python train.py --num_hidden_layers=9 --head_dim=64 --norm="rmsnorm" --init_std_qkv=0.0218 --batch_tokens=262144 --max_seq_len=512
MLP neurons of a small language model. Each row is named by its layer, matrix (down: output weights) and neuron, and shows model dimensions 80-175. Each number is 500 + 40 x the weight over its row's rms, rounded and kept within 0 to 999. Numbers have three digits each. A neuron's up and down rows have the sign that makes its largest values positive.
After each neuron's rows, "fires before" lists the tokens most often just after its 100 highest values on Wikipedia text that the model never trained on. A number after a token or word is its count.

L4.down576:501459555502455549463554467511467492517430470392547471464448538517493547485492445518465499519556566482460473460454517599464494537508434536493533510530529528528518508549506556527466511472463505525553458504501451444543467451485537487524475453542455500572559482545507492559568492463504492559
fires before: "|" 81, "\n" 11

L5.down490:500508470459501497527514500443519551484514445497452505464478538471533496528462540544466428465496445554483448436508498458533482491535497483491460479462508492533531469480477465487463501521544532458491506525557485527438526441537509481480472474467491505505486470507499509529505511525523463535
fires before: "0" 92, "9" 7

L5.down633:576455500479451473473475500515431452495492479516489513397459476463452504464451440413451528507504493477545427460575487483496505531576471516536552511577509507417438481506589534464437517494547543504519437565478483474511470537472529458471521571535539502482503478577577514573459458518537555433
fires before: "\n" 65, " " 4

L4.down56:524565501504457612512541471477521467571425505506541483412472537522546521465506524419472478499543537474499512469572532504523457481473493433548490494516506483444528383519574515464505520509476541466505485531570549512508465514543463448560493507502510536508480533478477505526532513576479551491
fires before: "\n" 96, " " 4

L5.down620:528475490480495475476493477540468472488495483563526533551479509473500531530498488433557455452511473434526510469609506483509533519494535511505564439510565521493479500497468569441528441438438569435487514524484516483432485495462494463503548446472524512595533433572552528516509529465478545520
fires before: "\n" 94

L4.down623:560470492571493501512542550557574522489559480511475538486432434502415498500382480485420475452466541546489520478498569438432515506512530568514425543498526461507498489462536498504522518557604523539472502526470529518507459528494420412464580489488488520493527535495453533516496444470492522494
fires before: "\n" 54, " " 5, "2" 5

L4.down632:430494486495488384541528497462569480533529581487545483487439493539427526576436534540479456489523464502569555486538501561483517433485494471444505485483485499488518514504488513491510503440451495537524505523506447463523537506578504535531529512458525510482434491443518530498507530483525518502
fires before: "," 21, "." 18, " in" 5, "\n" 4, " City" 4, " to" 4

L5.down814:616495504591421519464513507484593556516521497489457483502454530467526457524531539461517517378534568468491473400537469482453524515413537477414486496496468463465484498450497535465514506446477485434444567474556467534519536540462471526470514493489514485531500440491521443545455508612517518547
fires before: " a" 21, " the" 15, " an" 11, " Irish" 5

L4.down482:507512431477525482554500488460483496500492527549564515493486501530458451506425526532480505536585506485487495557508465477581494474540481494426506462507520550416495554529486470478579518482486549494493522514498509498544582431481534505473485481475532492469497457550556545540358488498560518412
fires before: " |" 34, "3" 7, "–" 5, "4" 5, "2" 4, "9" 4

L5.down804:492578517532547492536525531526481466538481492482489474517499507447532473531596563474510572494501568513461540554551522555487468408500565533515469534462474478446418548491572504520475556533499463622568452550434541454507576566549441539542504541497477483538499503468536562511505388484415476567
fires before: " by" 31, " in" 14, " to" 12, " for" 6, " |" 5, " during" 4

L4.down218:494483548425527506491557541494494536597465507484527496510527496483492446517521589575500550428529468528494493519511526493472453456543531460470508468504510513474502591469565499502539472591455452464477533484553520458551534520513541448479493553519528478444463454490509479471485499451560472480
fires before: "2" 20, "1" 19, "8" 12, "5" 10, "9" 8, "7" 4

L5.down78:494600406524474490555498408507482482486543441586490522514448571490490420491472467568548466464563504566478511493526543587431463564463438405525451539478516480516479440500543579442504438445496499516548527545515515589473442504508504550547523513510510480536533521492477507463500488538462476536
fires before: "1" 27, "0" 23, "2" 21, "\n" 12

L5.down296:469436429496476598476471444486477434580453505520528435505470535508566473563491512428598505545524460524551464475509534476524483469568498447520534445458459536452506576461489511482470477462571540491514486485491427468453452465529502508505499528458537421472447529482495532521499480507491466369
fires before: "1" 95, "2" 5

L4.down308:515518451528515534524413550460454521572517468539464525503502534523526565514451562556468521471512452457482498568497496491506456551526510488515569534445553455529558494493471493464505497555555497509493500477495529544492541528509461460454464515497473536463526546474478487516531444424446469529
fires before: "|" 41, "|---|---|---|---|---|" 22, "|---|---|---|---|---|---|" 8, "|---|---|---|---|" 5

L5.down548:495506538423482540547501519480511487522463504501479458505485535446547468538477560492457519474509538487473563532473503474436505474552509424521492528486500449484517490426576504543587480538548551431525506491496441498531459472441485452496561461567482518508526454527486487494488522531495455515
fires before: "\n" 99

L5.down236:477475453526491492511462547409521452459452496542486500503491493481576465504512422479537494538513486480461533508492530500497470572495492513502473550437414546457446515468480452515499527498574488477553501475596438449507511446430573512506549519475462524477501525443478486496482515466463466514
fires before: "1" 39, "2" 34, "9" 5

L4.down605:516518432540543539474547463498532579555512569405529483478500513544464515574569484459453446539461528505496514487567498510562535420437528508505436494528469495423538445541535491498513499522434468518464538510514527455459500489541539529514530524524505499505481421506481539460554441455409492446
fires before: "\n" 75

L4.down670:421465592500517494494433550537538523511502502389506507547580441509433514562529457510496473446466424515508505483462452558492544518457517509440534530506483465557499484449511516458488530503485477522505464471461468518567493497490487487527497541492481540492491541513494588489455575461520520515
fires before: " as" 16, " is" 10, " were" 10, " was" 9, "," 6, " are" 5

L5.down744:486536543506542531439404512451518530518485533528444505464554560501517433532389476504528506483549484464507501531464481511571492531471524473456515507498480449505560472439449474504514525480519559485489472566441480453465537465501565403545490486517489445491532509559499462427460492511472527534
fires before: "0" 46, "\n" 14, " |" 13, "1" 11, "%" 5

L4.down547:515457511505460535503425484580553511488470519527472568511487555489476475473561525482539503552475494489452527538440453515534493553462515479458428497526456494484505473488511539477493579534518442546481516480478519486447425524420490486459453539495428506533448531523526506516517384524568466478
fires before: " " 38, "6" 9, "3" 8, "0" 8, "1" 7, "9" 7

L5.down354:536483490495424524467561516474461498528499545455498511473514507492481435492488499556526474493550440463475474521536434482541628432536480364473532465532534531424439506415584539451498538496480538398518469521455534643478493473418443593485421484480544479450531513533510508459469499511564498440
fires before: "\n" 99

L4.down273:505490450561470473424445514467403638486458514511512565447537476558445543445522464545507386482544526585438460488515540459526515542450504468458511479547501525473455513532429527515470491455458569468545556490417473479490501491525627478490441513478513451512531524521496501524492542534503471503
fires before: " |" 34, " " 15, "5" 8, "½" 7, "3" 7

L4.down266:475474481528555494465458462523431540423473429550461554505504455464438486523516460519601516572456528539552506529566536508508468491540481546529499472523537462515463488561510489542467446498586465565461473411471444476469439586507502483475499385503481501455535482502520581404512544508477496481
fires before: "|" 49, "\n" 7, "-" 7, "2" 5, "|---|---|---|---|" 5, "4" 4

L5.down759:491478532557548576473505479543477462525467516501516480466438574519506493543535533522561505534537491502500480444576508514482508434401524428434529532452502602518543546499472541548457516558452459467427552454504451510559523542517504540520445484566522521458545462461454498483505599514415567544
fires before: "1" 15, "9" 11, "3" 10, "7" 9, "0" 9, "8" 8

L4.down751:513481425499492484546497504470569513579468484526513440477490434497520525497447489604518440539498551480461560417565500531488506439532460471501503529494514446415463524490435446537528364509578518466517452537438470616542501571470491521438544501500484521494455479442536511489515514485452546544
fires before: "\n" 44, "-" 15, "The" 5, "(" 5, "Incumbent" 4

L4.down706:504440479465505514451501539504509559556453452504470510540544565495471495492470434532519433573549502551473482519495449575460518496483426482463452472535560495536454402400483444416580542556472540494506527529435556524450487478492477514510502485587451581491500490532487491494475464552491494494
fires before: " a" 36, " an" 12, "s" 5, " the" 4

L5.down544:523445602442492515508540512493514475490537511523516498512477520398517506488518419553455545502536446548455472422489527556545539482515530541400397537482506479572524464454525499445529515457534531586503513512464430501477543475546559458452527505521483490518416453492549455506477556537465504447
fires before: "1" 29, "2" 19, "0" 16, "3" 9, "5" 6, "4" 6

L4.down379:509482440496550471526477507497464517502464439507507512486479429465564421489449530586459458440483497502494458498562492454542482490518448476446580526558485429551482459493424468429536480485497548586530476474494459489535515438515459517425545441521436540559461531521449432587553536438481479513
fires before: "0" 56, "1" 13, "2" 8, "." 6

L5.down623:537462534503551484556548465428475464524561464437569528512567475419499479559465480553469546545569473503551528487528539490515506422439480551502516518481423471519562450541507455499476504538516521510539582480544520504428513440498489594530477484485538533507479503401522488498528493471547499529
fires before: " " 56, " the" 12

L5.down380:486516422470492487622536492465566529505443445591532553488514525461485481473399546622597544509548526575498549471552457530464524517480513465510493546429499554492508490502473450476571448486540426582477456542486478499495550556501500529510513439516504500519499528525489532512445500504544517489
fires before: " " 46, "-" 14, "|" 11, "\n" 9, "|---|---|---|" 4

L5.down258:488492543523550520538465463466556465536490526489471500472436524445474503442510494487507485470552469528460513540471472522514511484469485480560557557491539522447495493531480586463599523533464519508398513511550549465402507530474473532549551459490523539449487534409473541471542475506517464542
fires before: " " 67, "." 8, "," 7

L4.down163:493450527496499525480503458425477518570515490429523529442430524468555473556448520549531543491489520506555503507526589463521435477494424462446385496448510497563528425487518559544437524589506486466442463530432458506484496483489452563563490440510482485494465539461434560494481449476452494491
fires before: " " 37, " |" 36, " Candidate" 17

L5.down626:507561486589396505485541536483560529519515483511522523490601466495453519489510525533529531518515544536497501551506544511522509502507540478490521491544494559468545516489502566494514566444568479411503490492399515510518487529566475497476476529502532477490536455543515461453406569441534520481
fires before: "7" 18, "5" 15, "6" 14, "8" 12, "2" 11, "1" 11

L4.down8:506505500539520508475534524483535479517437519416431484564530461544557575527480507614590478549506495476469523544454517511537514486419444534505487512549536497449518570463464564511423498484537468621525540558475508384526445504548454521480527561482470545551563563494458435494509488547527499526
fires before: " |" 35, "|" 24, " " 11, "|---|---|---|" 5, "|---|---|" 4

L4.down173:456445504509517499462460500562454545474463545549468540430520463432526552506563487428469495496434451533557464588516433575498554570559513514501530525491416513537428557532479584556460506411516511423480456480416531517492542498453527506502537494515512446473518483465445542569508443540509588512
fires before: "." 30, "," 22, " and" 6, " of" 5

L4.down477:500624510457597612480483511512534486484603506495483539466463471468556503454469550530516591494491488518519497537459497514578461558485552513447489447486501461487504501453432500492478509541489486507549421435493503508443454475524446544489519532450490505501445529495552481446501504483506648481
fires before: "1" 34, "9" 10, "8" 5, "6" 5, "7" 5, "0" 4

L4.down152:460486539564430479581457543521442482453523460510515498493527529528440492597515536528554492461512477495472510458480460489556524515502570525562528554527481544538535481491519519534535463423538557562474581462516529474502496439543520486513483486500546548537569405551470528524470553495536489520
fires before: "s" 33, "." 21

L4.down136:515511526495586473448441480418482511502583483479471470432501529475539456562482477482490479485540463464475485540558495468535453498494468406469460517517509483471503487594499546544550515502546474558460505540533535521474517463473447462457468539528517522500524469558499471490561446457502570494
fires before: " " 56, " |" 12, " of" 5

L5.down350:536497484539531579519417521463449499442497513521528553430551478471478516462502525531519486472476513581523502470485465540524492491484473429521567539471442544489549582484484536478519463475576561496509437539538509496475519519499501578521512513545498491482465459505475488451441459565498483479
fires before: " " 30, "7" 10, "6" 9, "4" 8, " the" 7, "5" 7

L5.down216:561431496504490554505506510540490501512480515504600545482511482515484450526512544533502493506557557526485497529534503465507565542576504450502493507456518454416481504578490526503496522605462540465478415536575536474442425507473538530513541512594508450529465481516525481444448547481481503466
fires before: "9" 15, "4" 14, "1" 13, "0" 11, "7" 11, "5" 10

L4.down373:461434540493504485554499451437562503556510515606522514461532575496554442446492441409503514506490433456501569562512517495500516482479518502520484523532445521485459524537531477508514541499569527476533533467526436512498526468535517499538615529515495468440533543401516483506525472509472492508
fires before: "2" 52, "1" 34, "\n" 9

L4.down32:551561540465432512472459594464463574520542437483524503460515470496529479474502520611498526515464520494468465497424513547477469539520472462487461564477528464489508478455534441500478500534573506551447487564552520492506583525462414490525525507436493437536509483509530484481482514507503484533
fires before: " in" 19, " by" 13, " on" 8, " to" 7, " from" 5

L5.down325:502475475496484493547483471499415499536482606494499483568456489492448498525458497566537526419516544555535509458571487526537546524517449508611513452503477546455502455499515558463490465447415517498579481429451464495524498478455477542563472421532561515533515479504493485518415539432555499551
fires before: " " 31, "-" 25, "\n" 10

L4.down626:472611462454554534472463568484481544418585573528471485496492524512513518438520432446521572519407446440469524460417576495501558471443542549472472518452526494510499488434515508519452439484491498462521553500488495464520521549474476458557587491485483463579483506596561401469528475450447515487
fires before: " |" 38, ";" 9, "5" 8, "%" 8, "0" 5

L5.down643:473547541521559528508495517505462488554464527507496512420458471523504480507484472476481539537495420556448440417503582507412512525405466500460509508464532462469520457517429515477465504528445490519562546522515473457566548479463576468472518417460473501521549467506501533505564452498455474487
fires before: " |" 39, " " 17, "4" 6, " +" 5, "8" 5

L5.down752:445473464463465498436472521478475500508466476523510518501499517515494473512418476581571398566522556513459466433522597514459541551498498495526540470529474473489536453524469490471607445453428497493555471452471452527549459553483504496535480496520510544500502453552559460428490600492545501536
fires before: "\n" 92, "-" 5

L5.down648:534521515505483482514500548582523501473446450481559554501578526478528398475473484589491479428523493506474511518513560510500510485473539475474496533445550477440515529483469459500487568443561477475507463543503460496548499582502395456444519525528467475404519511506561481518512460438504459467
fires before: "\n" 98

L4.down68:470498466493485521491470479465495481439539522574459541504546498491496500580533527606553437478565489488516565527571522482558516532492431472511540440480498458440525451524455599500562541527466454468518511485490460520503494571560486456526505491506487551506527528562473526464472517541523481546
fires before: " |" 29, "1" 27, "2" 9, "5" 5, "4" 5

L4.down725:460467504460517496497439472508505506559492498469492505525504604499505499504497511472546409528490386497492582451497465545523482503487481511518508461530508491539531494609509532468582485525465537559534464498562531419476509540507557521547468515505535474533433534460513555425514546596503473419
fires before: " " 70, "," 11, " of" 9

L4.down754:540508505513451548421500492517462524522523517534463472537479471497494477520483452498503474535524525535488541467568527579490522543502476493492499502575441514575501471504476475546494554535533549437419517504523515504445455531551624412518493465544521546546476458498549494530500507539480527459
fires before: " |" 32, " " 27, " Candidate" 10

L5.down16:483581510491446442442463475534521475574509533469535512425519486425544541568464484516459387515520546547402533482481587456491523504470510505442424507453466437500440526563485442505477553476515507508532581515505466520468471449508484461498516599451491530480451445420542504450445476543524492452
fires before: "0" 86

L4.down580:505462466479554486524464538563448559518507516451465568483459542516523535499431534459493507534480466557505500504537531530538558487534508486509564450433506531493457485490530536469473467549492458408487460533533469535469472477541486464481424510532513483472468494549531533521554482478549434487
fires before: "0" 26, "9" 25, "1" 22, "2" 14

L5.down229:521440507525539554467453511461495498468549507482473459511510541526521507518475453567494542438559511526514506507523532515500531516482461537534464464565518532464524466439585516551478496485450501484489523465511466501505500510537520628340531471574468488441498436510471581562474496536568524476
fires before: "|" 47, " |" 20, "\n" 20, " " 6

L5.down243:472515533558491507507518525455545471516503495489456463527463454483503499486470529416459508552492531507559439534531517604433476521505460549518409519542448458523489512555486471489455523408605531507492437532454543519539526512555543553499435535464535533514441430510481492459412500519560426414
fires before: "1" 28, "9" 16, "8" 13, "2" 9, "0" 7

L4.down820:554489431486467470422465574449573527506496489458495459540521515484558474521518505550422536408488441463541426435514456471517532511524505496535516492534486502508477477459528493552449579512517529539398550532524478534399476465532545499487473509483474509551493486495463489495513514501471542497
fires before: " " 64, " the" 5

L5.down670:497489587429498501475450519552523414562491499537472513550510512466506501443451420475429528454576399541579556474534435554522512524466481517515521577450480495469521513526500483498483494490526475500512415535435435484477491412552489516460593517484536526473452507495585517554460465548451493472
fires before: "\n" 77, "," 5, "." 4

L5.down314:461484497496452494500574463543492484573517461457522541504511502565488525522490508540530433504501511559581513497568509470534487402472582496499492510472435453566538449566534568516565443446430518470515484506522493517511513442506482492522467500499551539385472542565470561531534474516533490520
fires before: " |" 27, "1" 21, "2" 12, "3" 7, "0" 6

L4.down395:512537496494532485505383483498515485608420526569441459501495562475457466567551452473511501466552430554487475502521453508522478488515512473476492584511452479575551478460520484436475529477499525555484502535485509482515542484520483438442467468480493527518461559565543475499461539469494506504
fires before: " " 77, "\n" 5, " |" 4

L5.down562:501490570464465492499506504499538498503446564442486459497524427470513485456494519401565634472566539500548462446485491532544376477497517476462463436478524469484488526505549520465446518497491464487540525524374457563428502482476499545457492542441534515519449511520467587488508476452528399458
fires before: "9" 52, "0" 17, "2" 11, "1" 8, "7" 6

L4.down787:436492479518547520503505493552475505429537444515479529481413497451447511547503468593535466475448539546536475478543571516449452475484459491467394527563528478458428490526503539515488476437544534457494519471475441448514497486511507479456452485467484519528543495494523488435501506481485474452
fires before: " |" 51, " (" 31, "\n" 9, " -" 4

L5.down423:493496553549503535511428503543411550463500524512503471451532549528513496450549530527576567446488501497477453534527416493540562495502506505455480455512492549535474524523501413505494497532491504550498455528518504475472484488526500412507499513535465450505477521458548496388560507472544559574
fires before: "-" 38, " of" 13, "\n" 10, " in" 5

L4.down509:588496474470432446515494487546467505474420454596535426470478506481479481584455490452501454480505434571426512433443495464492483425547588514537433487501503494461489537531467497526551442445509536537490552479508492494496475493597530498499459541506502478553510485468559458421480513546504431528
fires before: "1" 20, "9" 19, "2" 14, "0" 12, " |" 8, "born" 7

L5.down339:436538499543484474507522491547484511510487484476533484491526542431484539485509546572541483527548483483422511469571498458473479547454542526459548477457538440479544451456437566510504432536478452396450495508523529467477484488526556488493464519510489485498503367477549505515530488555445522449
fires before: "\n" 97

L5.down452:489490519452452462593500501510508516556443460512472447482515562510434497473470538554521434452497492525519443494485438445470497471441559518500578519393508462506546516527500570506471490561497521483478526580486534502508530476541469520469390468439482513504438492515483570517484562553478460498
fires before: "|" 67, "|---|---|---|---|---|" 18, "|---|---|---|---|" 5

L5.down109:568556532515516404586457503485532536453519553473452493480543529509522537500521524556481535444508521520451486536497439408485563486510497517557468428437543513616484504580494539532471491576493447502520500514518550468444537504521474506482477560468479464509442513495526521466529480471420499537
fires before: "|" 29, "|---|---|---|---|---|" 18, "|---|---|---|---|---|---|" 9, "|---|---|---|---|" 8, " |" 8, "|---|---|---|" 7

L5.down133:573425492528510570467518513489526550519512483495547509530488445474507443474513441583537498427455493551511487397505563604437494530529499492517508449456516565452506473510437489476515486492563493554363543475521492508464526466503501538443512507537586494485511439491525483510571570496423528513
fires before: " " 48, " the" 22, " January" 5

L5.down131:507441509509427558513486568505560573402522494517473576468472498527518577547493469463516456523536566500525523494505523583438549497468533454598507517440517553502496472495490519431486470487510496519585477528415526455499494459456437438463484486483469514521525559546434494472429575520545533526
fires before: " " 54, " the" 7, "," 4

L5.down664:439475425506396561472542466527459442483520475403542562495496512531519459434540460608537442499514512456500485495544512454495515439513544543452470502524561414563520504561488515471484496519532419519509537527483515436527473545454481517525492472491512549531452491485422492432534546496560518412
fires before: "|" 49, " |" 9, "." 6, "-" 6, "\n" 5, "|---|---|---|---|---|---|" 4

L4.down206:493485434412398540533481466516482493522426518570483552530526587394420488537538539566491562541461512579499451476569493529556562509566475474511515471482494503486528584466519523503492474449423548485499498426486487552493479490467488547455473607561521572489542545473450462472486564482500464481
fires before: " |" 33, " " 31, "1" 7, "7" 6, "–" 6

L5.down169:563539468526459478533523541539600499594470504464613550492512553433473482571545505456542510478485531424456527477535517485458505530503513449542556499473520546475583509458463523492515486461525493493502497523519520424476523537520546495460507529530548456520529542436481480518446546419501552414
fires before: " " 64

L5.down378:507563476449477481479510474450528526564497504571510502527560612477581512496478455446465502526517436466530483431483512552482490547497465507497495483476507426477463478494508436484506558489516544370588467504476503559481470550462496518468449545556535512449529449483536502478503508545501522509
fires before: "\n" 86, "-" 6

L5.down557:451517449492487576485563466479594514443537485500537550438505507533527480494497475570506528500420454523509430418569516524452548492498508433440560538478549567512482502493498558501529523531466504450495499446528495492557473456463492546511446480521554500434511557463498535479496548452484511523
fires before: "0" 44, "1" 14, "2" 6, "==" 5, ":" 5

L4.down184:556491593457446481462512551432587489485463546516464434522494500493462542515477529481505491511518508419555449524463445465514496561567501419494485539510529496524521479522493498511442451567496436527488525517502508515458473486486469480473568543474497478461412573536519511434502525567508537498
fires before: " |" 35, "," 17, " " 15, "\n" 7, "." 6

L5.down688:522473546524539552518518542472457565499482540490423499468467511492482582557487491507537531504476505486423444483491579490437459527455513484464478490514500578485462467500522469478390526509508427435477514510478502503521461503469457521431469474482450503524461468521482407475463518437473467507
fires before: "|" 96

L4.down79:452557572502466511409531575491483463480494548513433508534495477500452484448526487461529535471490440471476430502538487485574540489496516523416397533499556469576479440543498548503437484488496546541505566507479555511458533472474465501513538475453515546564519452546510509462557474477543472433
fires before: " |" 57, "." 9, " (" 6, "4" 4

L5.down728:536523561500473434518467480637525494485424469496465548446502546524428489424458490515491498448508522499500455533414522502503490487476451520371500507520529502475513440478440595585487428429463552484556446450502478531541513548495529457476468566521512514542498445587515549524462563488447588467
fires before: "." 43, "," 22, " and" 7

L4.down442:489487549463504476463477525436529448494512478466550484553464463472503447480516456459520481492527477525525510399544465522430489523472443530504535503527503566529536511483446549459490477509526506474394514532490535502438440509475466522562447474522535488449393523546450541521481462519485517548
fires before: " |" 28, "," 16, " in" 4, "." 4, "ins" 4, " were" 4

L4.down128:513517455498458480454473439546496522476513474537497509500435576499531541464398504435424562522475522559544483448492503494471467530562537476506386498465523530473475522410497529513417546469537409515499539492530468507520430460528548465517549489493483511463452506506500577513470474573364534510
fires before: "2" 22, "1" 18, "7" 7, "3" 7, "9" 7

L4.down710:528458560538487477567552542529499500463465517513395450446502557468516533531527498405448571504554500531476545533466471479482494495506556518541470510378496550452530512399572482495485497497520499556482513528494481483453587503562510527560451503483538467480516506503479509534530437453484550454
fires before: " by" 29, " in" 19, " |" 5, " on" 4

L5.down825:548521554487531561490481470418484550561523418437488521438486449528467406496534489529525433459540508489487475556581494482560416453487515507555481508483425490490536440455509440540483467498545513465478485505501504516449484497491540506508568473449507475486504475489512489489528469463394532547
fires before: "1" 31, "0" 18, "9" 14, "2" 13, "6" 5, "7" 5

L4.down328:446503487519515509475452521602444524532496500465508422515511459551493467521534530463554498526439513514474532558441455498463520506572543519554584506440573503557587536412439519541466471492539538484514445437520465471609471511527441523467532527517519444529514525526477435544506504489532460559
fires before: "0" 50

L5.down564:475527530490510414524536427493461541516474534529503463461495579468420446456524510538497476470503560446485493518513479552460505442494465467549506454467455512408439453531515471496533464472537506400539476523566487568549471464497465446485536422506517518508503497487623497529458486512450556564
fires before: "\n" 99

L4.down452:475419488539489449519542524491526391475507519462457451532540508493478471467489526528476454499522575405517510550565451542497488471416499472461545464471473546537588486537509506475541529473554564561480564544473488447496581478483552538522490503529511619506529486470483488515430439490476527473
fires before: "s" 80

L5.down530:511518544502479462550495500484558503493500482550492456574479509482496456528470546532465475515449503472517513512574501532539465498524413550480510482443441451533502512518582462515504486463558552461464498531457446487490564545457551521552441507506510516525544432484482489494467456570486521452
fires before: "9" 47, "2" 13, "0" 6, " later" 5

L4.down410:564504488498536529463469492530498513521591445485519448524442400511539506508451419457436461504487524527495489558506557490541472485524462498427456536475590440458502487491543549422500579543480432583476474541500499579480516449582503536477505539589551517483498499477491491573473442490461556437
fires before: "1" 37, "2" 35, "3" 7, "5" 4, "8" 4

L4.down427:511493513469571451498482512518500457549560516465517505452430460485447519451535526517545500588469533492489501483497473497539494566516390484548534572418511483435513507581520514470417448480492501472552488492534506498565528531514551481443544474496510490447533465537528503446501496534471503477
fires before: "1" 22, "3" 21, "2" 12, "4" 10, "8" 6, "5" 5

L4.down340:476460488523529449502543491612515541551543500534480607539480549503472542484464504469543483495452503513519503485463445631456515544393486551503535477549479430489475513460551499448439458503480518478522469473453511474537511516467474518442473502550466462517445546453483525542528464498508548510
fires before: " of" 27, "==" 10, " and" 8, "," 8, " ==" 5

L5.down607:466518484497432538432477461507520563468529530484513457463509555459464594529432535517517506405500511494516533495437513506520490464527555572484514425501506467484516496547502469534493590467607529498541527492490526520510539490479419427457552537588500505547564458468523509557530460456463519504
fires before: " " 32, "0" 15, "1" 9, "4" 8, "3" 6

L4.down307:471479473468488586588448469580474443472416564482434549478495518525512508521483408483554512429426473492508515472460538500490492551496498476506479414472478555471556512435514558515457451459517427551502547586425477498526505472542522459454545509632428482487555493522525489524509460511477435521
fires before: "\n" 37, " Votes" 22, "|" 7

L4.down791:491455517477488549458547517529548542513475521566521518470541459525499523485473526454497496465500508539501486447526475552462584421527462497552569449458514503476561468488494540490493470434455482476562423456447502493539529424431516472425473551562551491425464493467489526443455565626515433518
fires before: " |" 45, "1" 11, "2" 10, "3" 9, "0" 8, "6" 4

L4.down578:525549505514532503440455471538500548392555447472505551489492562563460502492558509485497508541457463583571500471439453452566539544522473512516514494459497518429521459451474506497489476501444477542551453473444459520430402508520542534509494403513522494430523558455484488503467499546450518481
fires before: "1" 18, "0" 18, "4" 15, "5" 15, "3" 11, "2" 10

L5.down251:526495504476522467467505460512486494497491557535516513457485497490458470461492553518550556470513448542455438494465532500495492525490520532456463507506468459520571592461496489440570476495537472463580544433431494447493548592504489400451519521468586500504405521482533497447475524489522465392
fires before: " " 51, "," 21

L5.down496:442527442450471470417545501456514503488536529508476552531488424529551470497482446508498535478577462506581469515563516561480476498483503580500552443458572537447464492579459537551453462528532544483480513520471444509513484571540504528561526390527494512550433410596539539461495539474547560502
fires before: "\n" 80, " |" 10, " " 4

L4.down162:471417521562506480554492536492558489520523493481507574465450418504435533472453561538521512475495508597425537484533558540524475570570523500444562483474504505453554526492520553496510499455530459488537488485431472535476523478439544476520547474476539482556477539529471524501497422471492473488
fires before: "1" 29, "2" 11, "3" 9, "°" 9, "4" 8, "8" 7

L5.down10:538436493505496509513539502484507561541554499420544486499463456595493551554462527468448517458476509535473503500529522463470523470498489434504463551478485463483518489504516507537528514542497554456482500515499510442519562490536487533511398541550389525550491474506436512473529481568456492512
fires before: "\n" 68, " the" 4, " for" 4

L5.down219:452470540496510457507462505475557493544537468463496457497442465506501474433513482547485472504492473541522517497519535439435514542521555495481527528482479508593494530548473487525485513520501450559501574534552410516506521543517547415553542433594489520488504479484455500497471521544395411529
fires before: "2" 21, "1" 20, " " 13, "3" 9, "5" 4

L4.down149:533521500459459449489526534499521600575566468552582531427460514502495436492501523598464572504486448520540491466532433492504519507500506459493470504546457481488412524481510505468544462501470508468494484582510401551410476515462466544516483461545519448461529505521528579552470522477501602456
fires before: "\n" 58, "6" 6, " |" 5, "8" 4, "4" 4